Part of a small language model's weights: width 192.
MLP neurons of a small language model. Each row is named by its layer, matrix (gate and up: input weights) and neuron, and shows model dimensions 32-159. Each number is 128 + 24 x the weight over its row's rms, rounded and kept within 0 to 255. Numbers have three digits each. A neuron's up and down rows have the sign that makes its largest values positive.
After each neuron's rows, "fires in" lists the words (lower case) most often at its 100 highest values on Wikipedia text that the model never trained on.

L5.gate146:146152128108155140100123140153120130111111097121142152142085104110137129106129174121135140198143149129090119089148134135163095114140160202145140116127122166102084056126131124114134110141080173095074120130147159172146134125143130117145115148100095157130104133136113156134127143111146165128109143126134163144146128138118119108144152095112131106101157102145114120143125131106153118194115
L5.up146:148108123075115135126125133136107112129109130111116183078132136151129147124119089130106126144118164145167145111082170126123155090145122113153093101106139124185165116109129144116117132136139163099092134129146116179149104103156098134139136123098083146122079131150160108151077095105130090122111137105151118128084130113154149110121144109129121146166192116141118107095144120131119148161157
fires in: "later", "early", "december", "october", "may", "late"

L14.gate278:134174152133117118133157154144174126094155152108144144133113179171135126108101114129123119105141118115112124089114109057113119075136150162161149130169097141099132068125108148124118114135120124123152132084104142109140104156145133101148086148161126156152114084097140161155110131109090115116154167139111110080128117158084131124138118136124141151125130141133151096129165166132116134172141
L14.up278:131142122169131086097142139097131122143135122092111128089172129143118093105124159134079128141093099116162104160114095120160122095128105155175126086171120113085092104158096181156110126131133127121113135145065119131157162121104105170121125100141145128157145109155134126129154105097114131125110150118111118121137122130126093132147127164133072110103127121101158168139104134130138143187125
fires in: "not", "t", "never", "still"

L4.gate196:140111138141131177126143120098128143143116143072127131126155106166114127109115109145156153168175145168123166139111161125132144093171136112142115128105161152126134147134147137120175155165172155145156143127123136129140140149092144141091161110129162110134141135125134129112131157119136181089141170168134128125142139123121122136153108120126099173130108132081140070118108147146105130145170
L4.up196:136099099152099137139112088112134124181134112078096171127107184124110102131128125107123142134114195126164148108099130106119132139179113055135125160127140135105165098136129099151114189135135087151153121094149111125089114133110087142131109121110101118114111121150105145124115130125115143131103117169144137148086126118121111106170137134094154133131126150134133120164098107124137155093159
fires in: "she", "he", "her"

L4.gate153:138152140146147146133143170165136118147092121136119150091099122143127163119136171140155160142162137142135122142146121127113120107145155115172109119139080171108085170106140097114123195121111123126069090107164164160119097143130138120120136117126124114178120138138143111149146146139152163155134131099095118160133154104152134136064106145128112121127108093085142120170154121142135149133136
L4.up153:141129132163163139120161153147146090169137118139128107131148124143127147165134157086161125148129120128139094164107135127130164095181156144170156177125115133104104132158167185097115100107104121125155121118121100141106149094108118111127141170083140145097181144141116153105100088086106081141164154119131072096136172117125130148092139111114137116161116105121116097134118104101084169123129
fires in: "which", "that"

L21.gate74:124109131111116112151128158146113112113132102103128140152147144153125125127102131138101130118150143129181127132165118120141113091122133163114142094093131108073117109143092120119109100129154192064120136126131109156148103130165158155128102127155141145101151108112163119156115118116070150159148117095108134093129139167128152146111108143097122114132106084130098118120085101151106138136203
L21.up74:076105102086135102130125165127153148139177151116131168123122087151126148108160099072149119151172165140150132110119137117098101103156127145094185168114131118114107115085161150184144102128089091163139120145122105136121116092157132159131148109128112098115135164119140088114089156138087087160169139149126164134102103115125138137130120121118123157145136133114107140127162102121113153160133
fires in: "the", "a", "to", "t", "for"

L10.gate212:148103145102137131121141105120160134154115154130090133121140135190137125156088130138145156153122119098143141105104130130166144151154134156113124155123115097121127159158151142119115152150142110112111086129150137211152159108128120123120143156117212135179146122118161100145159110103139170141070190165122122094134133156146108068142142146095155160098119094117120126135122146136129100177127
L10.up212:120102131075105155127149127128131147114109120146137135142110115160134156114157134131126141155115138115121145158130140114141081113104099153116113143150096140135160134152162126093108116092124140129165141131160114122083109146128107123100125125113134123145190114132117211089132101144108134132166136123115152114126165155107094095101177191119139076134104149143136116107129160141135127122122
fires in: "he", "as", "hearing", "is"

L4.gate81:132164150130097153124100139123105138111150124156128109110098161114096137119138130146143135117133095140165130124113148099111099083083109125125079185151111166151146123129106073120091138153148128121075132127129151104106120099153145113075158110106125125114178120136135168113110124135155161152114103144119128165125147143128119089129133100132144096122134119135101137131142163127133120141124
L4.up81:116159150148106134149149134178122131111139146136102117160124161097107126067143119133100131108113154117088083198119149133106130099124112080130138118135128147110096136144136112100104117098100081114161080136131142113086113137087103164089108124186087115085185157113143101120145109158103135087175148144107122148122162077135109171089161115142114136131140142127101138144114137138151145100141
fires in: "as", "of", "for"

L4.gate252:161151105091146120102143093119124144082173144128115129128162151111130137159151147142151144143106128099119149134086151183151131166139153165140093114117102133135125142095093125095083136125136151133113119138104106130129139140118121099132113156150125129113088083118150168118136096170139139093128094075118151118137142127102120140116138133147110104133172160135129118161145117109087126074148
L4.up252:100113122110171158119113128109175150152109104049134116094119148148135134132105121127096104151106201126115133123092085159124148140119144127151129119128105122144156153139134123111123137129100100117140116126116104139131130103106099098160112084136114123115102144161116139080101143090161132168107145127137152105086075140126150120125148135144115114177113094115056127119118091082105120152150
fires in: "later", "early", "after", "until", "late", "following"

L4.gate336:134162122124102169136137148095143129111117152139115112120149106121129144119114095175107107110145112140143154122125084155120127115131174159146128133117147169159117100092143149141090123110100124124125179185120114096100038129141114127136108163151104142135125156138129121183126152077124179098168126095144126144116104123146146198152110156121095166107125123146101110138123157155104128147111
L4.up336:102138119150085145116142111168170073132137127140140130172149112114112129181123107144140078137134118102107151149131100142108115104120159109150061146091163070127143148135150117122105154107151162150110113132083129141139143148102109090106203167137119106090144143133137112188104115130074156108117093136170124090107105160117134128150109152132108117096141121142125126115128140110128104155126
fires in: "city", "state", "county"

L16.gate141:124113127099094092080130119159140110131122118133103160121126128111134155097106128117126138143140156097114146106142099097113055149121118138121155101201098105118169123142097112156146123108113155132130079127139142142123129129158098150118144096140165128146194098125115125133113096128118145153131112144131139070126105131119112115121148134118145134128126159135147148153101133158136154140101
L16.up141:137093141127163109127103123155150119121080110148094117169129131134108121098066135129070163162162153123097117088150167123098138089154130164135097127155100163129156146140109148153095100106113151108112108136098124131115140157130134107126118118154162135130177113105126094146116110125126119128155164127158177152136154117112078060153139143121115156136127116079146096151091158151121127147110
fires in: "was", "is", "s", "as", "became"

L8.gate294:142135162129120125159088130095115085169061141102074128113114173132112135137149121116141150120120121165096087141117129157087096116136134119127090117111112109117124147133146136164134128147132135150120104107167122141112093104093109122141093106102099123108167152081153144141130141108168148117139122168164099110129079135161108146116131123137100174091106132128152120140111164116147146164156
L8.up294:137126191084148128099134126164157124174123119134133156139122093140129127138127114145142143136114132104158120153138092148142105109119145117111098154108080092148137132100090155178121105155132104184132138104155141099095127144125113144122121123155113163111066132115148120172149143086124114154103150114145131150116103145120178143161142137147099125167121084089127126117163147126144125148110
fires in: "state", "world", "country", "city", "party", "states"

L10.gate135:088112171092147170120178135132108154133165129109151113126152098138154098158113142137117107121177113137176107090141062062108130073139106148100150174101136142084158128119129121161104092115119114095155141103123130112119160140113142096100164168134130139172157110142101143161117129121135104168161123137128138109126161155123145134118139154130136082112149128139139114151130101114127136117079
L10.up135:122110094113083123153123146103157120126136175113146106152140138091168120137157160153139084151148136074164147118093130162137116118118161158099154159116148082097121142127125128148106170120141143151133138127117143148127118163182110151134176122118152131099096132102105153162126149143104128132088160102125136126150173101161146110146127156183142150131117129161103157181139162158124161136121
fires in: "5", "1", "4", "3", "6", "2"

L13.gate29:100129117125141115127139178086128113126132137154136172135122114152132137100099103079124108123164153146118115076162139161138157106170165143119115116159118139083129114090084101118138121145122143119180112116122119121131142156104131100135129135166113105112102089102137148141133124127098141113116115112157130113157123166123117139121096091166165151174089104142161113095117132123083115163137
L13.up29:128127095173122095141115166123131144110063153144113151179142152127111142100111152079147141164141146118123114119106157121129126112120118141086172110108123096129090125134111118126174172163122124157137116166108117123172148142086102076127145117127154142094111125131119114128129122107125121117137070088102163120159112170150159134079134133131154138191122148116116121130133124119068156142107
fires in: "until", "since", "before", "of", "after", "upon"

L9.gate121:152097139128107144136120165095107092111081138137158137120107103163110129101117140085122139148146080114172143123103139095095110113108159097156128101113115152109182130125129124157155113130158135139081126138117137076121135157092134113118124094148131106121165148123118149151116107114103180155160119167173082137167111123158093154136118127171129110138154112128129106091148116118115111155118
L9.up121:154132126133116159150121121137091143133109079172175136105071127125123144098105143166127163087127093096132087101156127106102111146123092139141174128141161121135128117115123105138128120169128094145144101164122139093136103143130134108138127108138093120157136174156145108136153153139088149122132108118131139154128108115131110180156163139166086129157146112127160145118147118114122119132092
fires in: "world", "national", "state", "united"

L21.gate73:096099142142135154139117164126136129137117139138154141103056108129145096158092107141151104165150140163143113145145087143128145139176145126113112147135148164133137145148106119140155095147136094122128128091124092171112144103149151109116117154138125128117134083117150129124119144128113112088131142141105088138139147130114147129118132205092096152116122125102123122103116128088083106124120
L21.up73:159100111113167182127085163101132103147137145104103137114182122141136133144123065112118158169138157126120105176165133140088150111150078139105149139106119096123121104116142121104166128102142101127138119152132126093119109105170109150128111132159096111113115117123163141161170175103129152101102082132122121102120109136130133159184133122113102084152116136113107152120133079124109156109153
fires in: "the"

L9.gate8:124143114133126137106162151098150156092079132167091121149118110121121153140119140108090149168118101147099141134146162160089107107107134159150167129133164180101155130119124148138052153133111089164129157127121096120110133104121087169084163133163082121139128161099166158142098096075090169131153114072146139131128087155122142137153125156125092110118127090137133122118119146107104103134102
L9.up8:111119179147133143066131102083131105107085089110138109135108134113125122121096093113122096135183135167132096099142128137106156152150111172115103135160085104148156180128160131145129144145139162135126127161131130127088078122112079152103163177160107128076108158127140113141123137132092142144100165149143120143110103162140134163122137136111105144118074136132141127122127149113140077125111
fires in: "city", "state", "county", "yale"

L14.gate215:117111105146131158123123136123115148129111149122142119142165079128130161109141106097178134115095128155060081167090114109156096124160114120127148161147094147109155133112126113166090121069118148153139118134151175148137083112176172141162178161164169114162145161173119167124078116145162099168113110139072121120127175111137151119130161139110113145086093133138084120129132153099131127162133
L14.up215:126102135131161151080131085094134121131092126138101125105143121141117116108135163162135161136159134102179133128128092142162154109148174185130176132123147129119118130111119163131103134121132115154145131128142116140106100121117096103160172119110167143146124134112083121127140150090164138116095165105144119126144062130147143118143134147131116096120108084140172132143141120088126126144152
fires in: "which", "who", "what", "that"

L3.gate197:144161127145128097135180104131125111108161149131091118072108105131146148156112140128109103124104165128111121148131159107108171099135117112146112104135123122133129154106110127179121103149095125142158115088150106123122132089097112115135165149080113119130132090126141204105142119128174130119134165109111087152158097116129175141124115095093128103122142080129108146145117145160121132150076
L3.up197:099128127149116150095110135105080121116100131103128100080133165131132137119130115120173173130149140126139079107075141151135094138154126129144174100126119132106144113135122100087173119126128116099149120162143169165153143117104092144133137099115126134114191154116157076141122160101106086112129098125156133112126144168121130157126097138140148134130117126136137119098104168086107142132095
fires in: "from", "of"

L21.gate199:158149105137126139134174116108106147174131123112112172093094120151111085111120157180118157128154112135116120133119165111177114150136149143107172117136153173122142124067155123138130126108130109080131175135102124135143136143132127139136113099162143114198105111116113140121141180155158131131120159119129172080090143108090079114151098143120165114105095094126143153177104112165157093126175
L21.up199:156128100132145162128130159145149135135137142140124136112124152126087135143101131137118122068120116126084140122106146120111116126091140120098168144113141143109130096144109146109137122163140117117122109146086151140083139145120181133154126150129139155151147160103088141109177122101129150113108164111123080140103159108120146116122109097142086093089113154138144146120161100139131104161123
fires in: "an"

L14.gate30:160176146108117133078109139170129108119110137081108144105096144178116130095138094132123150142156120124128119077112111100148096097113157102129125127152124141160103114173101148174145112107124101157126109113131114135130140104123137103111133141117136125155155129109136157150150087145088143112120173113125146120157182142170112113143119146139132118117138161120166175142104153150146143165155
L14.up30:143140105127078097082157107098130093105076146125119125120129125122078174151110135178085123108150153111112114123079154122103137164123136160140128104164117145129141128139162113120114133113100118127113105104135139132104153146087147127116126090112135120120107119109127124178118123142143170156123145125093174144121138100107124129149114122156107137121160130075140121134113167190109126153139
fires in: "as", "became", "of", "was"

L16.gate30:150123080141124152111152143140135133113130119151110169108098111174075113103088144159133142070135164136133113114086143143116100114134188130104171139081159164118146121072124122154087132105129137114142151115129110116119138131135108132149124119145125105155149108098114144132166162137150146107117138132132145107108163140084132090133096121085117128126096116137146118144137113152133091159140
L16.up30:141136136134156118112121081133095138202144108138125157103126127126109140158134128136160121121102129144120154116094153118118099135119110130137153144126140138146143104144168115100116114153145149103134186107087105123146124130138117140157117096114141137152139164097130111125146203139112157106128165126147153088110105153138117109134100104122080146073094118133129130133113135178160135127136
fires in: "an"

L5.gate181:096168126137094106099076140126137138176115107103096166168153132119150137127110139110097126166154138132093108143119145131104151156138144073186084110101163097120098155117135142113103159139123135128118154119123147125110113103137159115165150109112143096097162154133122107101159156136119140141091133176105097157120132139115093133127083123127112130131116128117113139090149128152113134075114
L5.up181:161123099112124159118129138172124089160124179133101130122136171115171103139150155139128142149134159169126094137103109117115119110087125132141090159144120132156098132162099187124090148105147123093101167146098156147127104165121129113140141133156116141135147106119160109114106132157093145129103125157176117123142129148100130112135106112111130141128121119146127148124143104122201118163143
fires in: "two", "one", "four", "seven", "three"

L6.gate316:137123133107153104155137159137142147084135152139162161141130127165166104116121149158116140159137089116119122157143119146116160113141128122136132171071119109105125075123095137126111164067120119103096113147105150150131178134156101092123139135153134159107116171098109137107112118122164089151096132121164139124104142122150110106166160134093097138105129162169137078142158139193101141167099
L6.up316:129098134113109131164130152119113121116099151139125114146127142136127099126124109125084133143116115145097144167156170163111104166163142137139110115108133144098140126107156102133162113095133131126109132130146165128091161155125104115140160151138090113083164097117111149124120203104133119151158129126110135117141140108112143198134120142145077127108077109127136114096121118145118131091134
fires in: "up", "down", "back", "uprising", "downtown", "upon"

L4.gate227:143073130101138150127122126121124141116106067143130114140141132149170121069124145153129130154145161137140108101075159177113125149142135123187126117096143152163186119104104126126085166107161127124087197162129142124158121105110132136119139105108135136111107160142085105082106128160092092097123159101107116116131127136105125100129132149111107155093159102156133135131134094124119124100161
L4.up227:104127121103159153092106147133119158150115144135135122099117108126200117141096147166138078146153093131129127135105143165132143089160123152146095123081106132112123143108071176104094118084100114101132152114125162113111153108134128096147126126098131113122109130137138110147145109148111130105096118158172126089137144155114159119181133127128091131145162105106099134145161114127127117095127
fires in: "two", "three", "four", "seven", "five", "nine"

L3.gate126:126149139146120081132136141139154137126131148140150090123138179127161140057123164143121155113138095095164128164125135111128071135102124138134091073151108162112115119135102119125081115117095104154115139139116132139102117116150129117074145137133101078113133190125089133133108151159109115122144142158112156146160188124159112121139116160117101100118161100131078118114097128124175153116132
L3.up126:128137111156156088138173194110127128090134141126140162135124139114098142128095115115125177160126117130114172142125120124128137123117137124155096097105108128070144136147117105141111157073131108112181131146125108140141112093109123115126123065145170090113122119113091115081104111085124103106112110121154144142122097112144153142134107104112150131129130118132145102127086151126100110148094
fires in: "for"

L4.gate1:125181149093107144121132160114130166104157127103120137130105128129096105111142195116179128122165079158164121138135124149103136102149125095153132109156141153117115124104162136111129129151138087148121124133111096123131118109128141140093142174143107115120130111092143082135125154107141123127149135119120126200181170141144136125151141110118116116113109123077129147140137124080138148110144
L4.up1:111135119092129099124153174132071120136081135131132135138150081149152140157128130099134111136140124099151114155106083145112187132162163113148159101091108098119137146126105172119087130154138138137136153093070111138133149118126091095118113123145145133152108119102122091180104149136131102159099121124141117101135132117130157108109127092125122149121110160143109104133143116075100146147164
fires in: "every", "last", "what", "where", "which"

L13.gate95:134155124146110146101104113116130138169129129106106141109108135155170125136135091137080116113107121128153127144136132128109127168079095151111141137124122094097149138104111140143153138127174121152149111106088103103131101102091121098126104147139133153137168109120096105181092163078103138064141105135113121143130158159120120188139103148127137158129098134076144094136114147132148103145083
L13.up95:139146089152152087145124126115103089093100111133150125104099159116110139142188152154103111113109093113172094119129117162145121104089123149089096122132111136167119148097120163110166142140112162064103084147118148155077113116161134105116124115161121133159106124149107148125126102159181106128119122133116129135096141162121146107141132101129126146155101155095101155163144130111129134137105
fires in: "more", "better", "dasgupta", "less", "most"

L9.gate292:154125117139142123149143186142145138104173116145124173138060138137105112118124142128145156113163102159157164139119132127126106136098145131148157133157114180096126099096112153141092121098156112126137139145130135162110137142140146093198160106127145111152112136073122148137153167120115125092117165132120159104155163099105119133113119130139086134133121117117140152145090124140147123130163
L9.up292:143119118113140134086123077103146123104170113149118141097121083128133140176139141145110142108128145137117114106152127152113102128131110102119161070123142142134080103132173134143140140136111091112104133138168070148132087090101128098151119098117150128151115188123113099131141160091108172081153131102168146146134123125147103124097110157135117137123085118145143165100107140177173107138146
fires in: "an"

L4.gate122:097144110154162154113152154130157147122100118131139132149128149118121128157110141097086141127123135119124098155140146137122135095116135069150117149104106128091162131110133083106161124121110120131118117093139159113149170108140120131117135156139096171113107120143068143132158152132110104131131099113107109120053158109119073142113157070143114116130141156165141097145098109166071117142080
L4.up122:125151114113106156105135130160126187136115158114133165152116147109133142162118165138069131105126080161174151114178118151127152082096114115104124169081134137105107098131132142135102139105120115119127151155124170158153108150145107087098155115105081120140117150106091133122107160088125127109112066148119114147087138145116162096165155156115093119135134156152135092123090083136159124125128
fires in: "out", "up", "outlet", "upon", "uprising"

L4.gate91:128124105130152127143117122111115143126162104165096092109149103139103167108087161104195135164202116126130162087140116137150091164080104131125108100137122128170156127108128089140101112121085144107151088165134130138144095148123121147104133133085129163110107123100120126143137103147110140122134101102106103150162145140111121118160128110126128103142148083124123152098123175113144167107137
L4.up91:146157116103144129170153154158132076113108095103117116145090128135082100109120163167105101131135109098148146152117146114132129097104082148188142128153165137121137117132090145127156160091144150084118111104122063096120080128109149129084129178135102149156093109076137125108161104128156101109136115159135140172161151139136137163155137072109121104123173128123141148133133130166114116117125
fires in: "for"

L5.gate272:122150083123183143144087132105172137097082166137081163116101121113151113093128138151135113134170138121142165121140115097107154129137151105122091164106115128139127141110115099121136136118129160101087118071104120129109145113156188133134159109154153162114113115107123167092121150132134133121124128138148120159188116121097146151118119147136119098131104068144165141124131170168132082128172
L5.up272:117134120144119113069135098165141132127170164137130136112118117146193174108148163100118160149134094149126160100166131154129158100100125127156122129135130156184101111144122130138082121111185096109149168116140157141135117115128125116173145119161137114123137135107099116101167191133151138183164162105130106136142116133180165134127136133117138119090151149120129145101118120178136159109163
fires in: "0", "apps", "labour", "conservative", "transgender"

L5.gate208:150128129134106126123117126157151154118124101144148144071097107152145126135112145137130173098131165106147141128128129066141138121119120125151134099140101158107122115113099152129131158138111195099138138130107144176166106098123141147110121143110144108111142107124133155129115100155121103131156138184147149150149135134171158136165133112072156169129148132087083127080133144117135134146083
L5.up208:164147174111149113131102138140133156120136159095113125137141148167102173153121167108111153124110135118114146156151149140133126136133098159133122148130125116161155119124118141127099113156125135077110134151107174114120143131122115146140094069094135137130079151155153133121144154144092130117180149148139090111098144124150139102129155141105159120121105110136152162124148120142136136133141
fires in: "called", "named", "also", "founded"

L21.gate298:132123144157131119121161110101162145169129155119128125110123092123107136118099117166159102083120130206142145172107093179122139122121121129142132115151148147073114124141134140118103140160128123122133111107148161123099115135120142105171151126129124156123131135109049140094117162112140133111144152127140122161149174135127125088113127140140130135137136099117097112113151093084131126117149
L21.up298:171098124131170136087127161086128137120146172086119165143131157101110075143140096106142132146155182107142140149123106124142099091141138135098174177128128121128151122124143118157146112118096123140169116139172140114114102113141143123136137149130139143135147151130111138114098097128131126122090112179143091145156158110159116198123179082151112122130098129103106131124142118120129176144111
fires in: "which", "who", "that"

L3.gate39:157142174110168119105121122170104085155159104130088123162129132170093177113142111150132101155143137106175143071100120169148133105120108143142109105121097161120090164119124102151142097128128149120092127131150185108134097128111119125141105111109135095140090123163139142114151139164139159160142135110161121139135121104120123168137106134150100092111114133105140148148127154178101130146146
L3.up39:113168135116152126103122156084124105146117147129155159117115128140165142080115122136142101174101121151125114127120103152139147125146175101141127106127082125154105140134142140109108134128090122128064134138127134133097156097141092091144109135171147130094122130166101131141160127136115188138113177149145146102110149130112074106105141090117096149155138137056090096153152121169151136086148
fires in: "former", "large", "new", "current", "nearby", "ceo"

L8.gate99:141102126120135150082084109098138127143129120147080141131108159137116079135127148111102120140125098142148107099107130141156142159151115122108170194123088094133089149104134096157129145159139097154148131104119148138084163131103151144117119143148150162112117169163119119104125135137180121144127107157099125122142128167134141177149126133156124127145108141108153123113169071135103128152139
L8.up99:134105137140111120108160139130112133139133139086184097177142113116131144142120105180084130132135162146164131130122178082109132118143113152133119130158118102115122153093155144067125169130161130133141119144115093114155107147125104106140174102118112115128159141144164153095130127121140155142161132123165104149120178123142113125153099139155109141089076136123127136140182116127144123113144
fires in: "i", "me", "you", "web"

L5.gate70:113128108102157130108108162120165131155122098082127178119144132155116128124117131127164152146161091113137121166107135156098134161145094088136138070092116128131151116091118118085148119133101138146132122128146127110089125130156147103057144191113150125152120123141122113167136134108115120138101160135084156116107119109130096136138116151130097145126139088138135139126150149066119135091120
L5.up70:154128119101099148122104124093135162160121082087174129126082082115109108155113146160100167091152125069096126131117132119126139132128140154122115121121145090121125111117147121122145143149118144116161092111088140136095116100140162143131159162154097155141106148123097142099124099104107120105128105118090168137170114108110131145181155117146072143147165098156104141118119079105089139171144
fires in: "for", "free", "all", "forward"

L4.gate161:073124122142127143110151125149155118147154139108112171131131137124167174133115109126167148148130141121134101129139147132103127094154139097096120079144134169129172104118098113151036129127098153088141135104146122096137167147141115119121124096183138137168110085146160124133091125139098125133123143101079143123121116092170133147103135114111144126109144109138175142156095150146124133130134
L4.up161:141126146142119129163108159113086127131086141117116149103152135155167157117145112125150141124151153132155088175159134124125183137114124133118099130157139086132121100196119151153126168141164119095131130068067123162123115107149128135121121165118102134127137130121148113133183184092097118092164149077149090132118119131140152142126126084067139160094144137150104132104138124143146154119161
fires in: "loan", "athletic", "apps", "incumbent", "football", "0"

L8.gate206:162150139148182137108143161141102099117119107091121196119144134135121135118123118123116128100143112141108145139130136152089102124083112106135095123111156170130145115114137098093123140162120114106163131095120131119168146129133147120121118163094064142104137106112118096111123160074146155109143138117100129117110113128093129147121122114185111131096158085065099111104105096118091138137126
L8.up206:178102101105150119121114117137125093157080153141133156132092103142140161162138134143103077098145158158137104152139158111086147128092098125163103105128136174108118150117136146155126158097073103138113118151111151169138108147113135092129116100096088113153072123139108158156120117103127156141150141168149130114149136167142102088159120119122130145170078127093130148116111112128108128139103
fires in: "most", "main", "other", "major", "more", "key"

L21.gate271:127106116102125119123138101170141153162083173163149113108140114141088151101123137132145111103116142153168095132083094133166180111132121136131160124165104152121104126091121159084173119120072118140119129130113096118121090112138148080139129185144107118104119164110127148145104132118136103157114100127144146143128120154103115132117122147163123118155150063111134135147137129150091136157127
L21.up271:131145147134141145132104081112113132134144132126125075150136132112069154136128113125125155114087159127153159119122071138156116111135144120094134158171142107148134091139101153121172141159122106109151110112140113120144132077173153135109126140168125128109079114135181121131101086133128113162150131155108088138116114155135138167104153124104135145101089151114139133139157122110158138117121
fires in: "which", "her", "who", "that", "whose"

L8.gate300:129084070136117147139111089131108107167136134128128079112155129170161124140080111133154108155145103081124148124108104142143151124128122161128125157089123121103131102166094159171108145114159132173106135130134163126108133149099129129153152145140187138150128103114159131116113154103140117153128145154147187120144113137165149085130153142153160088093120110109126122107134131128139153150136
L8.up300:128079118133131130133129128140126087149152094132161110100082114129147139158122143148153092139143106072152111091130101155151155145126125162079150122147123156110113116123126162153091135118092101108111066172098102141132099156126107178115142108093120136143160133125185178153107091104133063122131115092109104110092141168152139146109125134157086140135111119117152123134118101120133153111123
fires in: "1", "0", "6", "2", "5", "4"

L21.gate53:141126169114141106131116123143129140179122153125161139094143139123144145115156093125095119115136106181121116120131078100130131092153136156119121133176129093106121130079117162128091106158122106137131099079084117112148097181120124093122098111125153132099112150086160162120156110106124112111155078161102140097186177137109174131124138117105122153116135154135134081192128092117134124153162
L21.up53:125120076111115093108138115107127138088167170129141167101145083135131130093133148167110130141110147143160113123148161096117103135116122124097147112130132139125161149124103152124138108129131115157176149142148174091107126083169127193093138141136144148152125136140133095154082101117130111120108119123095108129114132077147086155138130107119160119144131136159138164148130144120133129166113
fires in: "to", "not", "t", "we", "may"

L21.gate162:164130108136128107130107087099134130112115139093156129148097139134114128141088135113144143107140143158106123159137123145160155084122138118143105151089134100130110145108126159110148166151100151117092119069133122143111117109110108081168140131131099113145090135156106155146153125140104102147076127121133110152104111122160121137142156158151106184136111118113120134132099118125105125142173
L21.up162:108111133111093142095146147074109156151163142138119105115146130152106063163109111102112100138081139147138107113129130132104146147170103157098128125140163156154106136160124112131180108137119113127128119099133115094105143079128129149098141169127075114127132132140115083127130141116117135131110107097115113130062099135150167183120113130126146148164124120123180127117119156136125146147118
fires in: "same", "that", "this", "any", "which", "some"

L3.gate258:155119148140108151121148129154108111092130103131122123086118147101144083132127129103133146122102146108107140134164159150101167135161141089166134158091121109110120120136076145132086106128145119123118128097147104160109117120114136159165115160080099141132152125162151121092129127134166122058185095116113108118091105151097139155137109123071113111151147145117091092167100129093117152111137
L3.up258:141127120124104103117096125128165114072142102068158096120119109164155106134162132122153151138128170145094128157127124095103139135119130116138149145105135142169139118144099128093101090156130136081114113141115209157151157143111117147112116131190130054120104143159121119129133132153117144113165167133080104149157168134159161142118098129134108139102158137158081155130091156113130111139095
fires in: "in", "between", "from", "across"

L14.gate161:148134132082110168136200128143126145119095112118111125143126099160103094141155111121123130100120110114132155167174133122149122145130121126159078155153079127125114132070102145118120144129130150113134121121098116077076145108132093115105102118127102107165105147089126099124100118145119149098098147125129130066193130121140075115143115139057131105107116112135140127115168148130108114124110
L14.up161:123132083144149117144121142119144123130103142168115114122133112114066127153161132127123102162117128130117166084143115122109121119145145141182119109094156131135137140111134151136125137143084161151117179126124163150125093140070107148138092127123155106149076179129122159129156148142086082096176166143137112166116144111121158094144098122114178103164155132114164116120119151122138113137126
fires in: "called", "named", "as", "renamed", "name"

L4.gate278:134181141179181125134096117160112181190053076095119110108137125124102134140092142114118153141127106131148130149125113116132119100141157148193151086133101117116102169128118138129111159127142119134114119096132129146117131190131112133147101141096128170130129158115115151126152125146112109133153144150140109137119175140109119109141167105099128162119090134142152117130081128087133116121112
L4.up278:118129143096115098087129170124143111135092152117113099133124112138161096120143112151121143119154124145148127145153152150080122145124137141092111149101108125141134130062129088113105149167115111139076143116143196175136082158143096148161091092111114134104129153137142092113128188137105139125129120116147173127075124063111108102148140141142148098139121165122149127159119133120130139112144
fires in: "well", "up", "out", "under"